Weights of a small transformer language model: 8.94M parameters, LayerNorm before each block.
MLP neurons of a small language model. Each row is named by its layer, matrix (up: input weights) and neuron, and shows model dimensions 48-143. Each number is 128 + 24 x the weight over its row's rms, rounded and kept within 0 to 255. Numbers have three digits each.
A block is one neuron, or neurons of one layer that tend to fire together. Before each block is what it responds to, as a language model described it from the Wikipedia text at the highest values.

Responds to: Word-internal fragments, mostly "in" and "ak", inside words split into pieces: Virg-in, w-in, viol-in, pe-ak, we-ak-ened, def-ined.
L2.up503:149119117151134137187159142131131105148127141111167095184112138138130124127118084133138123135124119139138198151128111137112158115132075145124128154137148147120126109160142115104136116167102090182128136134103086121147127151121149134104060119131144149124140120098129097158125172089122112114

Responds to: First token of a cell in pipe-delimited wiki tables, mostly numbers after a name column (24, 36, 3), plus row-ending line breaks.
L7.up22:091111088130113147122168165116107133126133143148127128127129127139140131165092117153123149125145129139104125139134140087120159170177132115076120112120178125147138153131139122103161088144161108137105106126142080135116150177133143163105117079125086113150146183103128130119101121123134169101
L7.up66:101121114153101123126096135118101128178129092115096123128109157116129122142138131157132128098165097109067121122147165185115136126081153164156080138131131129135110123091121179124153118137143133141171124150174152137173136118121126129123147133113124126166137113094109149095107165070119134149
L7.up127:145074119120133149105098108116105115145118113099164123115133111143127103106114151087120123142102094153139094104116182107076129114109168123139035106127113128134145128105122176165111163122118107088151145145123130154149118170118156136122152169089146092121111152138122130135139134111117176096
L7.up145:113075119129089117122175148102140109156123081115121100141096121124100114084114158177157125080141141141156128105136156108123125131150146139117073106115146102131135116144106174120150121119163105107180139128087108142106135172120142131101121130104136141127122136150146124121094144114122142179
L7.up455:143097137062099163093164103063092100094120133113158141130128114126127138133166127100123115130131133081109138113066157106115103148117174141119085116129161145141110130141122160137145124135200120122124128111145100123114123142116166114118148101104112087140136157158111136120092136103139154168
L7.up485:130110168128080123142140147129136144122117112163139092125115140130131097143141161131127130106145122157113066152120096098117148141129182187126097129102115093103132118094146125104130083158156102122131152155074112117106090163078121192151109115124080149155103127086127157122136121140137103127
L7.up491:155096093149149071125149104123111119159094067118136118131092092132166114132099138156166087117126142111116116120134138112167153091124143123185098122098116145169131154114110162080121157098136124105139129138149141124143106109141134107081086124098160109111105115143129148092120135131159122148
L7.up678:095107122112124151140139127135166109130163161167131140106127115120157137116098137130116110116090109109133104126125114102108137112106187190067073090075144129141143082115087167106176127191127137114106133166115129125104106131089143133143087143112106135114145200149137139142128144116109095153

Responds to: Line breaks and cell boundaries ending rows in pipe-delimited wiki tables of sports stats, elections and climate data, such as the newline after a final "|", or "th" in 6th.
L2.up705:089129123161138177127101155120108159151168120119110145140119120144079198132058194173121134103128124119146126116087154126133135132109151153106093119096148119138108090124105157095133149147129154105158096152086111111169143142109100147121124090098151149123105098125128101138133111123158147162

Responds to: Fires on the second piece of a word split after a short first piece, strongest for dou-ble, dou-bling and dou-bt, also cru-ise and sou-thern.
L7.up4:135166136087126140107121131121160115146147172143156121092159146093127149162108118090135152094072134136082110115110111127140123095118143112146121151151126098188134125105117137119128096165123128112115125129148148111172126135159108164153114104125128117126116110126157124116201150120120139139
L7.up97:165147143075117130118143098102129145111157110112182149063168137134100119143096113149158127121134075149156119152128097164117133116137129109146127145132128124067118142123131128158133170134128124120126138128118148148113138147136138187115118141094142133107107111133146109127172147086133119123
L7.up117:136142125164167148124102142091178107098115127071139178123187129109113109125171124110125137128138109160119106106120104126156120123159131126106087107116127132157085119178082129091149136084114141141148145135164126116143172156087096147136128095103125122109133134135176101178128142134114136122
L7.up213:108129155085177101135121073129172109132126160152153153113193124122146109139090087093143117153086140100100115132128098150145134135142135139149104130160136168162119116127167138089134109137116122142072132147115138093158147138139099105136128123064105134138102151135128155108135134084140121115
L7.up542:092161107099122121126151116138154153139085126170154128153115172108152107126112131143107178125136147150142107152131118141083155100127129159120124132131131105143122076115177124126150107120140114129111146138092123127132113172126137131117135133127087191122112134114102091116075138080114109107
L7.up545:119135120093106131134123124125153106115098154136170137089168154124154152128097137100181157149150131117153099115142140169115163096117132119161074136120121125137137152089070112150112156132105079119079165190112136139154129150134113122105105121085156172080138134132141142098140106085120142145
L7.up554:126124117113154106116158099117111150111119131129153151104120116094116130132112120118123151098140134126092116161112149171144152098144139140136090124110148101111112139137180097058101158115124202124099088120079137103096125172111072145173125122101101181125112128110132123134168171133123103108
L7.up588:116116113094126096087152136115187129084086157125166142124120155082170132141079118122146154089141133121120102179102137134105174166103144147165121123086129139089150105119155148150150142084171111131119139105103116136129154147091124151116124152108139114096098123150099109120159150128106131121

Responds to: Short word-piece tokens like ar, ul, or, ey sitting inside names or words after an opening consonant, e.g., J-ul-ian, S-ar-ah, Mor-occo.
L2.up50:128152186117141175096137095117108145166127152132093143146165126123117130106125107076163132171122069146148152081111113171131123104146147175164160154096133155092122126116123141113110129121146152101139132160145130164153135132107094102087113185144119152107107136119110125128103157082138113143

Responds to: Completing word-final pieces, mostly -ing on verbs split from their stem (form-ing, join-ing, organis-ing), plus place names (Beij-ing), year digits (1817, 2017).
L2.up105:191142101087074140102134116133117132101115097133180163109106079086134131131151122114140164114128100150130138131115155157129145070144134138108163144103140121135118146152118119143107119151112095129178154114135149114163153105111143160154116085143148108131111113130167098147100146125113136104

Responds to: Middle pieces of words split into several tokens, such as qu-al-ify, ref-lect-s, W-ood-ward, Web-s-ite, often in names or table rows.
L7.up69:090089141128075152134106111074136090124142144117140137114125176121087157156080170138148150115105102159105149091121091140128158071116152169113128106135117120122127071142164129139157125132153132094086099162138122134102126153133130183125118122153126167137122167113117131142114122085098119110
L7.up106:111154154173138139120106105114159089150088130107129156129160134153152119120156090081100130080140100152147118148157123132132173075107154172123079114123134106123124133175104150091166172121098108105110161160104100110118149121132103171058117134134140148108147155099124141136128116121098128175
L7.up235:122118139150086155104111138135139126126130144090154142091124149102101145115164115104126154091136083136135121114115122166124114112099139201146089136160161116155133088102139110134203094105125134155110139141143095132146127158076105131130140117072119153138168131111131151135133160054120148108
L7.up298:127098176130118165124110103156154138105131129099137140099124132135143120136129133099123126131129134117100149119107053145143138143125155119122115124203103130158141147101131122099157150126161151089132143157115146165128135145132142141123129114149117148083155116130169144124191099124149145093
L7.up343:136138115121146112155143133125151175144151124158174155140129130126139108150119083117145140093142102143149105153142103176154110094136169191153144130137143150102105095157122153139185137122111154153116114110093105133121158101076116158110113115149120087138135137141142140134163134147134123110
L7.up424:133135144118139167159156110135103133143077149167183129108103088136133096135164138122141125145168070106165118110096130135161128088106126146108128113127135118129143096075157153129165080124093112109141175164127116128104111106083139145101139126111116111108125163094174148136133148070118109155
L7.up507:076121148155156157126129152100071141099101105123177114112129125133118162157089165136126154133128129115117133111108109132130148090120171113156127154149125124138156085079104160110177115134150104098111158164125152098135122113127154127124128089112136127140125136146088154113158124093118164176
L7.up508:106065156103150111115123118098140121156128152141101133129105164083098114135133119116163144120094110100129151082105093153124135126127153131113153116108131149125093081131103150100164100144134112129129116116151142167118156128096168136105151118116081120128126147136157135098128137095150173149

Responds to: Tokens inside numbers that predict the next digit: dashes in scores (0–4, 3–1), decimal points, year prefixes (197, 199), and comma-split digit groups.
L16.up58:170150124089102146115114134147154100135165145135129107071155148124145137133140114112171158103074081115144113170133148103152129110092174129110143076110126131157135110162131154160122152160090084107121128139147143108128103132097135175102135130155089138090117138121149136130120157085105133124
L16.up78:129135178144141191169113153102136148162144167167109145118108162118118169143106113101133136066142097133123141127135108121107127160143173149101097121146100134145112112154103127118133104109114163119135117139119156150126129131089138186119142092135147122137161101131134137112150134119157149173
L16.up267:150120128153118211129124113108159145131153128133102172099111159087127111123110140121107148130121160124083127189085091106119160123108130132159113132080111125126161097132129132119125121143138147104086154166123116110127103114127132137146135137152098136083158148154141093127087141153134166130
L16.up416:147156134118155154166148137129113168148104124127127124114108174127145157126141092125139151098140123125121157153133109089127143174166113164084090085102106105141110114125089084110148102154100121091129163146136143128111145144085156128150160125156130119124131136133184114176137129084089075143
L16.up470:086165140124132190144103136135128129115138144102131111079113153102147120120136165129160104115143119143099135125080122103148139151159150151089112113132089118138155114096088101121124143159120093126183140143150118164098150138096104189182140123140147121096147161115128119111114146096110136132
L16.up531:141116140174155123107131101158132121147124129124087071127143134108105131149103166123103168122166119134142168183125128092141159135156148140111114137139118096115111116180135146149177127187100163128072129148128120107123161113112117165139113119154121123140151167127179107154139116127137142074
L16.up656:144124141154131141141106133119138146122120100119104111142103160123110148149160166129102165127143161127137155106114144139139132124126106129079084081097131119110139124201135135107162113175119102101116108164142127119162104154094112141113155099127164111125134165116098144122132114111169140126
L16.up672:151101145097094100093169121133110128098151120121089105116135065092141128134122133116107119151146153109101148147118165113132139132148166122118114121094093095134094114162138130153109136202123121161111118141130165131132123125136150119114104171135108103109137116120116109181149171139093130134

Responds to: Second pieces that continue a word begun by a one- or two-letter fragment, such as the in Nevertheless, rd in 3rd, old in gold, oung in young.
L7.up263:094113186137155152170118123133168140191109146096156109120137126145106150111100127099104120143139084127120081129118136143119154095155181118100107121154146147140117108124136117133134160143144150084087174142108121104135105144122101141118112131136144152109111152098174084133162124112119102118
L7.up264:103136123087119130141130128135112125137119134123159116145168132129098108134136127166154087121172100158074099120128104108148146140160158188132185127143140128120078115079131138141175141121113152116123104139119113122148148144173117137160102155081122138126131111090125161143106166117114141140
L7.up374:120139137154121117141102125143150122149119148130110147144119148111066161098146082097161102139132122138104123077108116132132122113111179188123107138153142158122095102111121115116101134122151113161127130159081099100145146087080109159146116111158129131145088157114093134098151142130102127144
L7.up409:157141170137095131139124115072138138195107147131128134138128135126117154127151112123089115123124082103104141126141154146110091125146162104116104109151150102146096083080105146098193121123086181152118136155112135155089101153096112160138101129133166109132106135113134177148123121104159137124
L7.up556:149143156109086154124136103174138144154126126143079130133146119134083137125111128144140138136137145185083152106136089160137143142112163153102097096123111111137094137135136114130122145150125136114090072158118125162126118120114077116111114128103136142136129110114140103108167095138145084110
L7.up557:137163139137075126093121149127160078162125150104152106138122122104168168128176089157126101143154158088108120147104167140159145118146143147142085139161115110096099111126141115119132108116107143104147140180121082133134132154143110123118138100115121154120167159128120154135158128151098121143
L7.up666:124132109122070155142123170133164147173134171141113109112138128079161136119138159153142151120147128142125114115127108172113120126100181148100123098151144076151142102131130158106164104106115156133130141133112065130110137096083097150156090152108115152139131151123147124139164130088104109168
L7.up715:115090113165135091120116135110149140131137176179102119109148152118106134105136143083169117155155120151118114157124133096108127118123150176117146145117183117105126100113128130149110168162130072154099090129130131114146140126137125147134140168146136144117143076125131077097129130092107108139

Responds to: Short inner word pieces after a consonant-ending fragment, mostly in proper names and places, like Virg-in-ia, Rod-r-íguez, Swed-en, lic-en-se.
L7.up146:128100134133163133125145152150084131105086125096134136130089156150140118138110123105065133165115143116079144123108118187111133151138148128155130104085179110109130096098124143089144156177149102098088110141119143144132103096139136145134083131128147097093136145120102120125163103157106138162
L7.up209:188139136108133102120143100156102120087100143107151125101147097125132104162125068101099134159159125159136127136142112115122149115166143103179133105114127154143135124142115142130123158159132114115099145141111124096179127099157120148169086143141139103061131142133130148114154120150108129101
L7.up329:178136174114083104112183122071108102140145116120153124132119169090152144136115126114158106146095100136150094136133132159131126113117155153116156087095131139146143134153113137151148123183109121152130135140158126173092119098131119108060120121148094127112125114138160103141122145119091125118
L7.up477:176129117149152161133132157135093123122123133124125175103076125125115142129129119093147083167144162107118105111124099141110111129142153128115100077117109193076130128182095106128053155148157089136151169138141105120112104091143117139131129154127132159116137133140146144140176103096079151123
L7.up506:093177146106157120080163159143133146110081144126142136109128117117136171129135159102144148121140111140151119131159135147130134144104163113124132091142115131147143080117155146160117099130084147102137117114122124144145118120085126125143141118138171090104141139162107134131144100126098157143
L7.up600:106137156132105112099163099130111120131097142141201087113103095111137150130128088123091129160128135133142111136098090119110163097137137121141130142095124114080139158182133089093100111123108105125125145187135115090129119167176129138122100151155138147136168136113129126125158151125125153130
L7.up753:128065169118149164126129138082118121113100110186146122115170119086131143109151098087121108149085112175090133126096165127172172106167145137155131124119139131089104172082100114147118153150126124114123198172129164119111168144167117174144113129104146114109171114108123142120144129146116161113
L7.up767:169121106128101127148176112112112108125120129121107098145119119087165105152113084162146157166146117145130124161143123127140127174130147117129153166095170095136151168116146138130121197133115171113087092129114127128109136145117105153150098132138138134096137100146087121102146111146088112122

Responds to: The word right after a modal, auxiliary, "to" or "who", usually "be" as in may be, can be, could not be, or a verb's first piece (bec-ome, under-stand).
L7.up94:138144110130092108066115111167114142149149131172129102102180127157132132124124125130135101130159109108133118113168161123160133158136139154183131138117145097118108101092066149122128106133133134123100113128122085138120138130113116128099103072108112126115115136122119127129145155133098168158
L7.up200:154113113104089146108101132151118157136136169138099107148121101133131142155129147135109145129133079080128104127084161111103125144119164132131136109108183077134121080109107158124118103158061119128103121161095111112147157099122092131109153119141097162143112141106126103131097144107126114141
L7.up369:130134147129110114078146200159079154095134135124152104119103103128112154158116144194094132122084083119111158124109119116092118120087164136152127126077134142119110091125110156120149121146130143130119136160139136140171166096096110144139075151128151107141129145139142112108134162136094128114
L7.up465:089154151127096168087143148141143128134103130122127126127178074082116127123160114141094136127123092124131151119128136144105148079130151144129149062164142123079108140136129203132161131117135142142090152140090123170100120112090121136101120119139164152123100115103153106157119125105083131165
L7.up495:075115129121125171113073133132102126154124120124094094099138143120120157143132172144081094140131099096148145130097108155126145080138145162117116130115128123138092091131167158126189120151106119139113111111117128130118128151122067139141123109113072128145114124105122119138134168082135111131
L7.up541:132132128131113163083122141149116128103123157119113118120130133112134140147109151149106129171146078089087145151108162154121161114078144155148148129109120113096119085134070192131150150158117131093109098157116077163121151151111086178142111128131144177146136178123092103105118160131108088150
L7.up724:135147111140090117086143124105132148111113095172124112133121119142131084151136132165116175092120119123116147163118178129122175111158150127111110105115144096178134096137097181083123136103107112105144151150105106136203114169069113118094100111133156107115131130125180085132125142097121107182
L7.up760:120133175100103141107112165099135078130157139149123115151146097132166128157126151129113156119126073107153045154091132120109143094165157140125146093085092135111097101121140131140133142142135165062133128143132135153167172143091101141148120103139147113133111141100125104144137166116091110137

Responds to: Final word-piece completing a word inside proper names and titles, e.g. Instit-ute, Sci-ences, Communic-ations, Smash-ing, House of Representat-ives.
L2.up717:204114120130097110116120133156149129105085097133140129075138157114144108108144124119147166129165114106128124147136136182121129152136130079164081110135137132127117132112119118145108145119125095149103185156118133173120132122147115121154139123144192118126130085133135157140150158102085182101

Responds to: Final suffix of nationality, religion or party adjectives such as -ian, -ic, -ist, -ish (Syrian, Catholic, Buddhist, Danish), often before a noun.
L16.up6:119134130187132107124144129139119118135116147157138114102117125123106133128102145113133129164114128136079112145143151122150164155170149151107129151102167129171110097119141125108122127108128131148107131143145135105091103172144132126124120136114130102086124133120149122153082083139109139140
L16.up53:142132130122176151104122138138116130131137134123131117130141138098105160128107102156135124163158134136087121140132125123116168147128131116143130152110156121154101141166162131143111121140132132156135147148121131147141115095100084116110089113115164122085129106096150113126095156126102123126
L16.up368:130143160103139110123093136139153127134169136124128142137181153119126117118107147126155104152125136144132143164092164133201180105116159123126085144126176130130110081168154165144172126154112138112119112132128172098091115160105107118105131114120181089114132117088126120072153111132119091119
L16.up373:136156121107106119094152108129126127161088107127129105115095096075151152156180153144150124118131121153107131136141166123186154131111113120126134106126161154160086152139153123137150118154116150176155133121122169098154127161121091142121140180094187126122117141127141132098139123105097121136
L16.up395:107119098124089120117122134166118153130106151115098137139141122114128158092091159150150117137135080112112122127122148120191178153054186107141116132136140102133109116152140116142104084160129172074111139143096153147142162146119123150137142066108140132149136118073166100138123081138090146118
L16.up428:095143143094128151124120131139137133167124146131140104123160109080145128148089139145100109136145094134117105146156073102147162094132117126171139145127171117094116148166172117155112079099122149148115143158109134207128139085101109136080090132127155155119102117125133123103134140141088148161
L16.up455:119145113113136140087122132122132104147098131130123123134109136104127118093123115078130161130123149157102067138105144094148145138180151131114157162168158122102102119166141141122153133158085143103076153140139127147138141109155130122111091111173182109099112151099145130131141115117103120161
L16.up479:159091143128108149150098126120127133124121135138147110144158139155110128120104131123099173133122061128122163125156131154124184155092178116142133128178153143141132134138103125146113095145124123092084107107125131123161111124144097152125063088156156112155093094095117111107102064122104132123

Responds to: Early word-piece fragments of longer words, most strongly " not" opening notes, notorious, notable or standing as the negation; also fragments like vir|t|ual, pro|b|ably, c|ertainly.
L16.up44:134118137177113129096099164109135133124100096117152058128089130140081127141178127154086116144147134087082136155102143132137143110141163119138117129181166104105115126124126166134137149112077149119115125135124154149152158086100138157098102118139131125148131169136125141148128160099137189131
L16.up49:096151142100122153078178115111180139121125139118108120072134176091113148120153163109128160109157113086107111162100120105130085103114121110140123142122137098076135163146098141166138134165114129109124146159149112106104174166132077153111121156113137114143094160120127097164121143129135159124
L16.up99:074039126141137162130137127119170117155095147120091103105159128105150134144169105125124167148069163121104135148146117098097099129121140166131136097108129145143124138159088123140160113158129154126129142124127113157130137128161119162123137122121111128110103108109140113129154131085117156173
L16.up153:172102145079116108148125079141070164116096138150088163108136122098162128151133112080144166129111147119084122139077097097128119150108152108105098138110112108126111148142133128127137127146133147117146129132134162127158167094116157103161106148115137117116150153126147102204123099168135125141
L16.up165:096135116117139155149093165147151169154113162091135088087144147120139156146098109137104133114149106146106109114131111097173136146075120139114119122178130097126127130087147108127129127145158100153167122115133118111202163129122128120091117150127161146088098116089154185148182158135110118142
L16.up486:106124136156122128120139092138143147123084125139119164141163177135102135147150133100136173091109126091146155153148123135143132092127169156155107120105078107118110118153086133158165148138119111150146195139095125145116132117099123123109167064117119157112096124088186136173123160082089116158
L16.up698:165118123099077157066099115101168120153119124075181138096156162100118144169138104174108126124122108125136152174115128106160165160078145115173125088099189134121125152099116116143126133125152140140155125131098108155163184138124125132170113085127138145094155116158150122153165140115139095129
L16.up722:119123153103096120134129090156140153130114116102123123132148171112108115212167114145107133127115093099126149168128106132138139112067101114124124103148128142103105152165114183119137118134163121129146169145097128095125137116108141164108115130165149164151123151123097101142152162117114162124

Responds to: Short word-piece fragments in the middle of split words, such as the l in wire-l-ess, wild-l-ife and bow-l, plus "first" after its, his or the.
L2.up220:127158161127077134151148169114167132145119170135065128125140066093150119102170116150164107085176132135134115123085114180146136109163147170134137110153117134160133124130130125107108111156110135126157169131088118152177096125106106113151114156167149139121111146133097103134177129106171150101

Responds to: Final subword pieces that complete a split word, mostly the -ing of present participles after verb stems (hold-ing, blow-ing, grow-ing), also -s, -es, -e endings.
L7.up75:136140137107133130087136156081134112101118090131152123136108063134157157145119125133110122148112116125117099137080126180138135145117156157144112142127149134136126144119089171104148147086110134106125112169144152146136130105081112185164101150110151183122116136145098137120158137114141140112
L7.up348:177114144132126154137149150125112141105139151058174111088100175123135135119137148139148136093157074154071115131126098139108102111163143151117143093174123112100112129148160130134121134139072139116082137113110109118125083112106083166108115109157079114162139136091128088180139123132165120148
L7.up362:174154147122090141108168148102152083121130148127123109131142128095146126143149113097160128115153104121125082174099112120168106120159132156122134122094103078086137103124117144147157120136127104103118114146086107109119141136099090140126141135163094112118134139114109151178176133174113123120
L7.up525:105143113136128147092153115102091123112109175137169160151148161149146103154128125114112109129163105098131124172098111164133146094126153134122126097090180083127123091105106154131167128124165072096093134117115134091103077131053091163165104140153121127138133162128129106135097108120144081164
L7.up527:122136112101119113125173114102091127137160155148120103133123113120097102157116143103108137166137069143128121139124109172163123075116178197101135163150089100120109091130119163150171137136127152081119154138117150119097134099074121139123153126103082138104086138118149125157146114092108119146
L7.up559:122138119160129135097136140095101107134135144131099103136140113120154126152139118114110114168142107108096109164097143171139145130084152167152109115114149158127151133115098181090161135133090133100114138126156105121079137136081162102116115153138128098085119169144104133116146103102124109097
L7.up642:123137117105147178093159147089079116155113126143098091129105131125073137141114147122081155171145093149129112126156110152136144122137154175142128155104094084095106126114140144135175146093087142141107177146127133148102118124090158144108126112127136163124118107109111085154165164124124188112
L7.up651:195139135127137134097159107144129088131138163119126135085128147135130181127099165108149158126157115145127106122150124143119138119122164147125125137113097149130134155138141108130165148183085125099092133132140128118101120100112140170124118100173108133067126135122097101144145106129147111120